From a checkpoint of a small transformer trained on Wikipedia: width 384.
MLP neurons of a small language model. Each row is named by its layer, matrix (down: output weights) and neuron, and shows model dimensions 144-239. Each number is 500 + 50 x the weight over its row's rms, rounded and kept within 0 to 999. Numbers have three digits each. A neuron's up and down rows have the sign that makes its largest values positive.
After each neuron's rows, "fires before" lists the tokens most often just after its 100 highest values on Wikipedia text that the model never trained on.

L9.down669:520521505460406520554492502519531509546565476469537516505455539541408483476515415479522544498413539568418526500475474484529514499588583464507493471511454545540484508530436439471569586483485362424530520525519496488519476510446479474428571516555498537619543478521563485533517566509433485507
fires before: "\n"

L6.down333:467437458565412507483490644481489484572567535529430435567523462516511419429523425426467518467441444508549528509444502574544436489620514516562522505458459498472448469440512468510523501496510468469524468436532476571504494530463592424503455484557426460429547497556444467499491485526453504483
fires before: " |", "\n", " to", " Hard"

L2.down102:538503518507563449490592597429494513479498552501519404493468502508454505507490505492420579526515512552539496572484530458438503479476540465443578500540577478586500418628522556543418514494491517443425422477506487579524449495439537468509460579411536532462489492498599445462468396540480522432
fires before: " |", ":"

L5.down244:476527583496500499491476474535512526581504568621504443544445502622606574529538520426561468555462519489487516496614557470498542511580546522523530530513463550524518454471543420473507501573599513450564466527516448507510441548479582541542483426509495449503534497511411492479584482450414457487
fires before: ",", ".", "s", " as"

L9.down497:560487523501486507478590447443476487558520528565563454471532426571440523543488548493516544441477450462548527539485513515566443518604524524572473481443552427570444502507524483599560566518409498478449430445533411541490500565451505440540523429430447487456581470471551490415528477479616450483
fires before: " |", " yards"

L10.down542:400484447507501478422540582515516491448477484510521529602475506530517475432509407600470512565417447502518490402529501545455444337610456482516524521610540494546540551445473422478479493420495451531462507535436441406489537461498604485537478500581570489542538656485458491507521434575546434483
fires before: " \"", "\"", " |"

L2.down689:554525453579452496524441530534567431519521497540494488500480493574478469467534559484507527468559519535512490597496547495576492491502511425573483442547395546468507431545535511452457567459501501472502443534514432497547461469495645445554567507486597488538449553411531521537587481538423465548
fires before: "\n"

L8.down153:537497534505485499534557482525555574502510388555426549592520465476473403478448485403429550464441418492531508373551487543510577479513497538481463417517495578606509540542455466546483493509517473571473544470499513497523554447452550518497504464532456445551421500468495515463440463508571474597
fires before: " |"

L2.down576:544471546443539522451510501565535403511505495568477544521448456474459619430444423496415529474463495574510459642486476541427437432509485490468546522516434473542453430543440540524492548496518627440558487482577450558507590577453532524488501492562446525496508497524491462508459427490549385423
fires before: "-", "\n", "="

L10.down163:531497570504540504516532491464511528501499500495476493451536560522487537519521570522516462511529516534550470473350455599578577457445471502533470489484454498530475557518499512578519478417537510535411565437427483524514575513445521468550607537504514446472447594445469486608412522517493550552
fires before: "s"

L6.down345:463509517550590564485488410465459340534506467490479525517546560515456490581519557531475473535547491569462542470494506571456463502582494506431538541476499554491481531548495543608497478494496516594443501541490444506548465539538492523514497552509536452453467440502399504506519452547531519528
fires before: " of", " in", " to", "ed", "d"

L5.down163:645575495545447526503363489587473467450511597461505524490584626462533476519425501542581414534414434551505573555511491579561446476495472477558540476454587439524503553468500516581505460586613454436536451509587486422461543447516529503573525445533488504521428484515519441556497511623580587586
fires before: " by", " to", " in", " for", ",", " from"

L6.down843:475507490438434504602495480487567501535518542526500504593395518433478544582528504534492539524497503505474460524439491520409487567568560529499465516476403476440448415486493508501525459448404464491489589511543507519489526525523494413575542442484555562521552490545449553495623370526538662496
fires before: " |", " to", ":", ",", "."

L5.down567:517546539540523414498486525491519509597567429448461499486472471563464487445541497543484631516390481469397448522461458419474495467505506532491551595449499488549513453492487516505419501491517496526499480580491385524632494393579508432457458471509545511523484495470526545492485530462526558458
fires before: "\n", "|", " |", "|---|"

L2.down986:580510598475529560510528469504500511544610530509505530540458534583578507495422506462525456509450465457468480480537518421418414571523507509449450581573494566477553513531544543571513541526494486506435509572513569499546543605533491425502518552499566511525505473458490529437611564562406408512
fires before: "s"

L10.down1002:421479537575511506566482503428527462433624452604517559556568555511556446445504423472562544518432486509453511538516543514451488539479522609449529425489426575525528493484547497498493540537525518474606522444470431533517514589523516448447473584461478448441442507488542524544542566554512559560
fires before: "\n", ":", " 7"

L5.down83:513558604472465507461376535430508550511509536555513477374495517484505509486523539603505399443381514551442583508477477585485440500547490491475550504496546526468444467515542442449523532519545521488494459537542508471529544527488494626461475522494525511517507467490527437528554417499593518555
fires before: "-", "\n"

L9.down803:391540409481516435395578517423543537432476501460555586452453495542522523508356564513539416529487559501516453473368471504562480432478548546500349477411498526480511484520484553380496457469567422501537430459531461538505604455512467365518571531504522559468594484540449472521472435531406490521
fires before: "==", " and", "===", " life", "s"

L5.down765:534466505467442477534486515565446538473505485453514504541489494475547525450555520557604640572480442460535424480499497500474452493597478511548511482515492521477471578503540532448497541530473496469568546499520517511513501504465522423429414493543584527423669505486517559454580423356457555545
fires before: ",", ".", " and", " in", "ing", "s"

L5.down89:472466449560420425511437469492527490454502488519492552534514538467554484528509511544552511533540459478515490512526520486484520470518414541494516418511463600518579538486525433452523498530514498424483527525527517510474488528478474580521507562430479503513482525467551567485480435536539467535
fires before: "\n"

L6.down626:491501431533354543538483509580488522508515477552559450535530531525617457502475502503527474538572473513513535544508518439496532472498541386475543480478504515394519555478464523525498460449485542598443466475495598520563482492560576485515454537640514501489448466496509454464490487538355528522
fires before: "s", "==", ":", " of", " in", ","

L6.down484:447480565554514429564519519434442531460465474401473520494473511604493432527490538466534501382494399525470541620468533569523505469490509522576494501494565500427458419561508606506528473467545597473463515499557538540522576492494518598535519609504517399503500526589428449547526562429489469492
fires before: "s"

L2.down493:385558524500411556550521525422490526514481458562485482570434532436457495468498460520499522497509464499425479554497456508513439483494520506496487547478457561445448542523482451516504553519559435469496489511402495526505482567528372514449465503467479480455538473542516537514477532376526443524
fires before: "\n", "|"

L6.down478:412500509529606425508469589497454400493494479447462550523460581476526522499495480481557494505508504492460549419485457445555555458575536546425519483526535498553549531575469462630516533538566498493549502438479526527549554587504547475434490537536611530549511540502558551539541482537531487501
fires before: " |"

L6.down50:566491542475515500479481502467542528502474506534496503455527537477586483548392427524515577529509521434420421528576469503499494439471432660539570420454464467510541474529562473391530567383354420489428471449491475538484435500473464387402446609559504555507441557508490442494436437509510534486
fires before: " |", ".", " of", ",", " to"

L10.down268:551541474436463510482571560475431460465444550570536530525539496467481481380476584463462520472479489531637440548412381430465518425476524522455473507578404501478456554549483523469511515488505429421493563560502509563570510462523449461492441477385424529582577491518464432471516559528516533526
fires before: " was", " is", " (", " born"

L2.down929:550480381466570523536505452588535491537405466468546564513503557500540470574521557590619582482469519515505592522555496468510526459491434461378409464561501493456599522590479498510478622479515541532499468563505481467478490487492557489460554422546475559524533498525593543443456526484517465490
fires before: "s"

L9.down613:556559567357415496471531515453542518505486437507552522416512499534415478480569489403467572512507459497520503445512469463457548433473495437447470533461540487507525684607523526521446484467470488579475421592565463523525450478471452586514519502437550536506448484580498558536566583392478513429
fires before: " 0", " 1", " 2", " 3", " 4"

L5.down905:611558533543460508540575422506464427503495529465519455400449463530602422583571482575527523503494566496473519486519530512442519543542461465502469472512552511534549474439507528469578485557562465455577579493425483420544529541541567497529447534517531428541480463486441526441551498557496508491
fires before: ",", "==", ".", ":", " ==", "==="

L8.down576:628556488507545452503379520430488612465487583481494519420504460505539467525523469534567512489451551520551524434433532512562508508506544462580522527483586519523452462478505537522462431566422470522575552530497448465567493460540508524573541475552501512510451471404473500531559530447566559459
fires before: ".", ",", " in", " and"

L2.down464:416545439460554413483410556519438528430533502512516439492516510533483523500406487479442511440503550511531462494479558497385467557430475492483482536492460484422553535489504513585501589431523531531465546422468502507486469431545444540486605438445494516550518459446491561472499420433501436503
fires before: "-", "\n", "The"

L5.down292:516561571534497630474504517470483489467413454487578411466603507563500561471508492586549469574481539383526513493463506509503518416630490452517523513516531656590575516488495474523496482539498492549454519419513511425420527503625448574546447507471453456409472539499477476459430549479499425615
fires before: "\n", " of", ",", "s"

L6.down842:556498568488521521595473494493557501412529484477494523499460427507499499600469537516473473456501463531522500544542508571536561482506492532408483484378451574522606520522559481522578530467525403550425473474535520497483596436505526480509588578447544438561475575498493467443346514521449478476
fires before: "s", " "

L5.down549:477500499543574479551455438427470479437530436558520481573579441463502569464606470520579428481463527453574382504528497463555451372549522423439553577517499489380469563473476467486578564464438532492511536473463465535456485466488487548564462522538400451418428588467519519498511556501447523516
fires before: "---|---|---|---|", "\n"

L6.down53:559461514447474519484518519550456526418467475532545535545497480508604635509473534524476631447548466439512592497550429432581523495587568435524480449472491474367461554445543555535412455494574469452481538528495482465513610439529433491473514590491529465507474502508479471414498474529454467513
fires before: "s", " ", " |"

L5.down202:467404536470505490527486490469481599447534515472500568581508511464561491538488570541467590537434584478502440491505553514424542441549507527491481537533479571518457503586501591514530582448525509417507504630501486450548499493454498533567567574456564547525471546494525441526488513546511603490
fires before: " |", ":"

L5.down656:532518457479477515497409541531545548435609529485436453434523516516440492502482594559608477502492466560399559542469415562558538471478529426511456567515500427522517541534527493473431469532488452474588467457488541528513521423528495554511467455511390593490532539503505538470470410488450484529
fires before: " the", " as", " with", " to", " from", " by"

L5.down90:419589548491545468404491560504591484421549489536521510453428571520468453497524502487414460543453513510454469429494492392485463507477489499512447536583502555523534502506560547472580508548476482547497428447468441507537523481502468489473546488484462391492547500383515389551541444490493569523
fires before: "\n", "-", " of", "In"

L10.down92:523474551526485375551476579455589466551494479435496439567509470450551450449505443552557596483509422542488523522465568377589415420546550411558575499558429511574492512433450513470535546542459576494518436541513528568564501522520469530541491464547448509376435394448438401471539444535523525543
fires before: " of", " ", " to", " in", " for"

L2.down734:428502560538527549611446545521487474467528586456541486549544538458533527391500490491590526434507511468460572574428537438402411429524477644529453507565463520478498547395489423452428606489511466528439466475507470465439518442459480511522445507497505567497531408465424465499508544538523592473
fires before: " to", " by", " in", " as", " for"

L5.down563:428508485447470556400439577516430583466534443505459494536370553454435485504403476543467510512472573505560506552532540433475543457510494525513441471491411449518547459568537481458462545606509547466581486601531456367523527475463582452502557541420496527437481472474501453496438550446559561603
fires before: " |", ":", " (", " by"

L2.down772:521441504463503445357526543436495474464463558457504461601473435570508451522542570451543445435511554490671539543475545540558428535524509520470428528542505599461450452440524464425428513549483473418454486422526497515459461480515478507543537558524432500454530494511498497479566497461361472505
fires before: ",", ".", " and", " he"

L9.down856:518593546563520479557512551510580466462522463513322473539465486575407461548572500425494511431573497518418506539503453537607428497458471417391537478557435578417494545489495488464510518435564475523566489566447399581516526495524454488414453573485557571486587461474502564500546494537487442454
fires before: "-", "\n", "The"

L5.down169:556449441552519435488431557481572449551523478512454497516517469463520422476518549512555533446431435553498561565593514535554537514499477480427531444489419561504576384437441489482611501546554493470436444506455553493462475596458552522557562523590493417546574463460496572435466469453570486490
fires before: "s", "re"

L5.down629:435536575501507508480455453477470443397496557555434517479498546515320452485489512529499517494437508581466400602427500564474486537553551390453418584513537497497573481523479482400475553462492531526523469525518498481433504456493483441539646539463420442486441418438468459521545523466542514467
fires before: " |", "\n"

L8.down499:519553497466549497560507533544442445450543345575413545560461412528535519431439553518485578455591500452613464457509455523487537538601561458493504505539481558456486509545542505514524493495508402506527380542480510515469462475523432503463506571465507445507540511448545588491558456517481545486
fires before: " is", " (", " was", ","

L6.down586:502592467621489569551395413533553471578438475516451576521515461435514521503486481527599502493447511463464469556501493531539523423516531441533489450489548524525486474624552490456551508443557458552490448460469603534447374520552433511504509480550417569558502471480512518533519454482464441501
fires before: "\n"

L9.down319:599407441527514606531491557561627515513486422410520482416501444535486526569485540507548506516430508524524518496484583486420484522548595446512523533579529557556575549442538558541542617484427495553563481583445486420460563509471512473507500482482564452561556499489580546506569425471549437533
fires before: " to", " in", " from", " on", ",", " into"

L8.down754:498595527565451541384551462491513545487477469523487531554451439501465582458515464409467594532503491433487558468553509489464567463623475422548538579381493513464568501516484454483576463387518488382499595436441451462523464588533412538496562497520513515519570524581457387599490553464453505526
fires before: "\n", "|", " was", " is", " |"

L8.down804:523526509599490559505533512486467435478512485539504480406560502564499568477442447480419380441500523495430514570498533408506506568439488444549494497525517479440509527560475588571518578497486424479469452532538455435553466517550520495483550513458526412562526552544520460526575488522573544440
fires before: "\n", " ", " |", "=="

L6.down504:504475652528458538528430510550564585503533490476446479406525530449474418412486548451424523535456607575520552493482377487562428554494514455445525525519482449491552512414508501439468471374522542546560498547532430470492559505540444441418516417498580500508466510564584483464494483413544492494
fires before: "-", "\n", " \""

L9.down226:444455562509571467507473534450469450438470489517454500558513552480419539529518482484510540468480511543482451509484398495468539499468421596477513455540454483561473546531428516456549557411504474445486475399534621451483521532544514461443605472478493505460569455526531536433483556517480509533
fires before: " |", ":", " a", " UTC", "."

L10.down797:450568449460515506490484501506493469483459385463485480526492510479537541476508481503495480476369496527543473471497483475560453411553661445421590472518431507522434539509453455507546448539496588535610489500552498496497570510514492485524535574490515494629449497562558471392573617400504491459
fires before: "\n"

L5.down885:578387513500534522486543500504560466504556479448485531413531473512605517469486477511572495463464508425529564595526498502516548471540454500593503446612521550576499486516558448540444533521576561466571525543559619516488457505529607450464436506523445508473474546493521584593523500505446502502
fires before: ",", " of", ".", " and", " in"

L9.down423:513572512471511441463542458499461530478491562483526609468458510419566425533538606433479550427465587441369492463461492482515510426435497501535533481480496467502418575489503497532469436519526540502514442551507435517499460459543571486563548485473572378572491463522456454529455538583568463484
fires before: "ing", " as", "ed", "e", " of", " the"

L6.down651:464457571522550548499393499484437498484577447402512513485529549523512488504562549503428460501517506511507540447459512504500565420579509540530441499419406478447539551495479525515545472481454498459460505540503522554553494501466452472498391537493498534425405486553479445560442553450536478467
fires before: "s", "ITA"

L6.down428:532530475403437506460490497409515540521459477447524524536550444525454503563475549503413525400474486538482409544477469496452471534508518464483439463585511453527549488438542526502573524522559490513548365532546478533443592468504543507528596430435476438495521511475461605503512429504581605525
fires before: " |", "|", "N", "|---|"

L9.down199:547606498449433429466471462414529600380482505527547429497469479538518454525443504554456553461461500458494493593453491531521534495432526393507525499484454547586500576537553561438557475548542413386429595509470541457465564454427485532429562444606590498562563480466486442502586571484542503521
fires before: " |"

L6.down244:495525479469536439569406550490521492481500514496571574568468539355481569416410588461472542426415539496494458511421467370467469573461602433537559508489499521352527481472456613530494458454520466487525583410583390470421523451548461440494520416420509477539528536485457460481610455585560523538
fires before: "-", "\n", " as", " Ac"

L2.down72:509474485592493527506463458500525517533445485500451494542523516462466494500567505513592419502528531521474555522538587483496576544528453451482410481486499509474463442592476472401569420499519501507577516603429416483516501505594490521490504460480534537527450357447467430513500529430499448430
fires before: "\n"

L2.down269:473463495532481526438498561550519479466570509464537500513545541462477489465460489491564424436585624552485510460494538569523533508538615504410506462488513399535489421567422530447530572521460483495532453484575398552427491508471592503621514497426526538573511413558531418469504510438568520493
fires before: "|", "|---|---|", "|---|", "|---|---|---|", "\n"

L10.down923:496524524433474478473451447491467540455547581510590523568515530430584548512515450470516504512449535518596492521510455503434421396446565465443531542473477477446520485558502472449449504549406492546525520477462562490629533535523469622506503485536556397507515498535481524499476483512449531560
fires before: " |", "\n", ",", ";", ":", " ("

L10.down789:513518635516540423433466443568505454577484460528476443484537504561555546383448472491510545556486599506475457406490523583508504437493464513492501522524453453461494467539498601504405496438576484528470541438394484433424516482482486432528443443403515497495508461453452450435557495508524489536
fires before: "\n"

L6.down870:597430532654456456495502454541541485509564573440583453509558418565563419558561501548422463502477447487523552527506505524520447604484561515551446534511470552541517462544465501450441473514488506444608515477573575472482465524454528478646548457493472453478567578524470445478419475505446428478
fires before: "==", " ==", " and", ",", "."

L6.down658:416608476482443547450588480527481489473507486607481554449522489502469537532524471477536483461462468450583511516475408572565534415514495504440476466525390503458457458545511482459453489424505485465398441469523491499498460538548486456525563528479519559506497462466570538386433572459385464531
fires before: " |", ")", ";", " March"

L8.down131:540503444565511494548473504409565493508506440431552504549453503530469524458508563442462560497552463475584433534529455480478473524507515501464609522462430425450565547498492615516469467470406391528456437456561537478514465439537543559478522435448617492448496518492621543531544478471520541492
fires before: "'", " /", " 1"

L8.down129:430551513568475519479476529393507482543471450422491456408523450559476556482472504433393479446520535491617578396434490523483565517518445508479540489485516559500445501509509469447470521446544501548554502429472565523590526449442513442397478491531525512480493555422454513459576524561491398430
fires before: "-", "\n", "=", "s", "|"

L8.down111:496417547483539534522481561550540488451493520561505528344511510451472459473545439507546482413496470541394506469536419510504406523496419413519569492521438599537521466586564535443510444394454381436492483396468515517504467526517498481549532562547551531497518464439592528435550448522427505526
fires before: " |", " ="

L5.down793:547471607489496518433503464343561469519468437515467413495482488477325470437446501496399531549492413459431575459504512396573542596531490514560525515509511539586456530612463486508574499641511469474461416473578551561601462543415495489440584496504469466469385461486459534529494521462569514469
fires before: " |", " m"

L6.down575:499441483448559552428434481522477525500593606501583434446505448487506542454471446381527592530382443526526490469450447508532502562568523497516551537499520543497535535438470454484454442467491517558444538479502490472512469508471507480431560598512524514574509567540504447508533484618430542574
fires before: "-", "\n", "="

L5.down876:473516508466461495555497557429539560459385504489488445493470491471550524511537482547516570524414471541542561438465511478545483522616559498598576433477525536506519439512452473480489498561553405518477465419453473466475453534480531527427438600403520478526506540529484544477491543481528513477
fires before: " |", ":"

L5.down697:470486538547477495442513391479534595539474507461567439512525528486465435425440543517571515472477538660492515466481502403483517521470458437546423478413478524429522567560519581469391508487577434462472455510553511540483514425468461479525467517519534543588517492568479504529538461462485478464
fires before: "\n", " in", " ", "==", " on", "-"

L6.down686:534564496531433547605492605587470546482552548568546463505545467519576537482486424512534531513504562443464586535496495456526598464521570479508530490489592444525532523560516508505506430498482453512447498524476585568546485476508471520436431524439436449462542501555514471471560533419507519499
fires before: ":", ".", ")", " feature", "\n", " |"

L2.down196:506555435467486412467521552468455410516516467451486391474559505588532530467505637415444480382520524519605547504499481533408530439492488495568418532502480509465556580512559471523536471561511583447469490449459493445512557477502461447441448565502497432510542550458504459451565487480411396416
fires before: "s"

L8.down954:484491578462532471544448473553455497522497499477492611490549551498514455502444524499437471404513494565565619472452457461575478456521476601513595505435479568578484535493479435499526461537548573555438469446490565458506472524526503442594500522455449479476491486525411470570479562475645554398
fires before: " of", " to", " for", "'", "."

L2.down942:645492433509513479554518494563479443498484489543570497546568548415608495505520486540516418459539515430548518502535439432455503504480525480497418479404445580419478605650510449511581516485472534464497492411394523507476446560459441428516535523488488519617474456578491453473474485566523441421
fires before: "s"

L10.down246:512532462506533606481472494500513511546512565476575375511452507524486541399574457440478563490543469478454492625424526596509453454571522542521529540543522507417498528453482444538489445543513512528523557443566580507540444451473514541514531556531517391479514499604526483564547552557538530486
fires before: "\n"

L2.down925:488519502555507380552519520561593563528583539477580452443513492521396416554480544525490521487497485588428564611478554506545430493495516463548492551491553542545439530585540561399501551621536507385420537567504458522443554466506489523547487439530511534442490524469513520570533539476415541541
fires before: "==", ":", "\n", " ==", "===", "DST"

L6.down806:546545490497556553490503431551404489545414506461439432459442540536464544470612446515471393565445571415479516541453463488475485536521465601445407497572509506403489511580497506474463538540502460526527565463485565521595564496540525466508413507443489497596495509469506536509527475573473521525
fires before: " |", " to", ",", "."

L5.down999:504581470599463516505457594571593534520456472502523488502406544488480442484428391485449467499578484518417443531567517462528418475512602505561399448463495470462592392513525465548454552507491462520401443520515467475416461529419497513526497467519416459507545404485531519455539450533454554578
fires before: "\n", " |"

L5.down961:521542506435485466485477500471518468465533415465518472518541431487541465504535487505400666477520577542521498507558523429565474469572493515589587521567462543616541512437506447493505491536460492384543448505557563473609482543525564539481483483527538543503538549565520523510571542529493530452
fires before: " |", " (", " is", ",", "\""

L2.down781:471393484539502452535445470551434499500461423472488478482536484540525420459516450496498429448515516482546537536484541568577479552571519473498492480515438444379449503522526543503603533517533556503439443511520462538467436404462547530545463529492575476533518511429440569549452458547492493541
fires before: "\n", "The", "In", "-", "On"

L8.down738:510506592491508551580519529444472562585483486509557585518462463433471400473524493532556459529490574460456423469490518583523575510489505467570565455538411485550391514520528437484454497446537427499532427495538550538459432549512588504477537485479528531472534522533519556607467505468514460467
fires before: "ed", "ing", "s", "e", " the"

L9.down1011:549495531562513528501532445511552505518567540502439529420444478540552478480440534406523445520471502421494440492519496491538505529477507504535451507518428454512442503447450586579408474558484495536506496596508550475502488521519491407496472582542557502483448388529533536496551500478472385478
fires before: " of", "s", " and"

L6.down270:437563483480470504435519547491543438426626545493574561398491502543423484470448552486626555443464494539564535518508465503523492510447435435433545386555558480545552418462590578485465526474464496500499466523555474425545437491455499484446552533469551538464504501456526576583494563511489496446
fires before: " |", " 2", " 1", " 3", " 4", " +"

L5.down638:588487573442506508589478462464469553445557541544544485517547538588477526518534477584516570555533604464523540619491531450521487506552530398428566473445487520576497543486424494505492559491407507494482557473558500471505479538510505496460503450563491572446445409519510496509479543467500433388
fires before: ".", " in", " on", " to", " by", ","

L6.down45:465401464554629555457495501499488406484543538534538484487476501552514492510497526477549360366521439532472533453461491493556544525551447442484400526445499483518582431571459544509509567556486483556497450583536603511564437609595623405523531543527512541550467569523522461422507554460516556543
fires before: ",", ".", " of", " in", " and"

L2.down614:516517596548502624485460527439466479445520433455547537642562463449570560495534511517560534522429545552520462555513421570413573499492454487540518529427534453517409480532529534456587532504384458521535567397529495455582491466415552472518433530414473539517435472539510441413486470476511521514
fires before: "\n"

L9.down593:400513559560502431558477570574534501511463463459475467404476377501454526545495474512517559504522442461523519461519392515483513521528493434466563500436501490644555415524486463561470477605508539516375471517530570589499444464488427406538391505513483565601514487491451570497571474432504500475
fires before: " |", ":", " been"

L5.down702:556506499453494414503574552545503394461477603575497486439492529530478499534502554488478519500465519430481591436479490519554591580447509529440485515417563405487451473507400500416543466482475478531522484449529529551585473552514521494545526488505486487505593507524491486593574394450531609445
fires before: "\n", "|", "President", "-"

L8.down927:522569439546465525519558488535541434529581612592524506454389560531484593415506494470455530485579479446499463497412479491495483458595535598479549579476463547481556489464517613529501571524559497453546501538511536489485533588488558418518480407562544496553490459450480491514540568424470521494
fires before: "s", " /"

L5.down344:535500489519473501487445462425537547456469392494614531551576467491435559539418524422454491440523507511480470598479469480433486582455457520488468506458566467520526514514479416469622410523449465509441472522513509431462517471428412374531508458561532506498516494532524462444479533498496375538
fires before: " |", ".", ":", " –", " /"

L9.down784:420473510411508532634504583495570532476535432373493440420506487464482506485545609504446559518461560573520506439481504520519478526464483477481525461516499575459456458460500560437519507492466482502488507485511490481548488521486434432463423410485525494431537477591506430414489489504487541462
fires before: "\n", "-"

L5.down110:433547526400368500551411507545417379370498561489463465483538497460503449449500477482470516539421507421494515557451473535560474488494541533505474577470454515485559571489405469586457415510499521482412429547508500411488548549579480521479513561460530522556583514487453506561453514511554490451
fires before: " by", " in", " with", " on", " to"

L2.down881:478507496550407515550389388507494563429566489507428481359511636449480515522494480462584466485546516436506529501485515488583529503430461512422487532425563362607483516435480434495457493460547463481494550526489539564471543525473536398607435513467532532548542492412483410513500438546519583549
fires before: "-", "\n", "=", ":"

L8.down498:485482615485551544493456523575559426565561523468543459450495581530491532494547518511557511479558513570458652545457457535541461498613421413527527442451489514612529480476538538462523485544433481399476385411534481484513582547389553453430506465480497595542393453541529448480477461486571484509
fires before: " by", "'", " of", " in", " from"

L2.down272:483519550483454461480479507475575388480498513555461487390497594486514556523485437467594537470454525458497427535490564552472508592499449448600554561474418449475493400547461594496569438459490481519563436555608407510576505552531502521514497504476505505527476463545424428522468491486588472412
fires before: "-", "\n", "="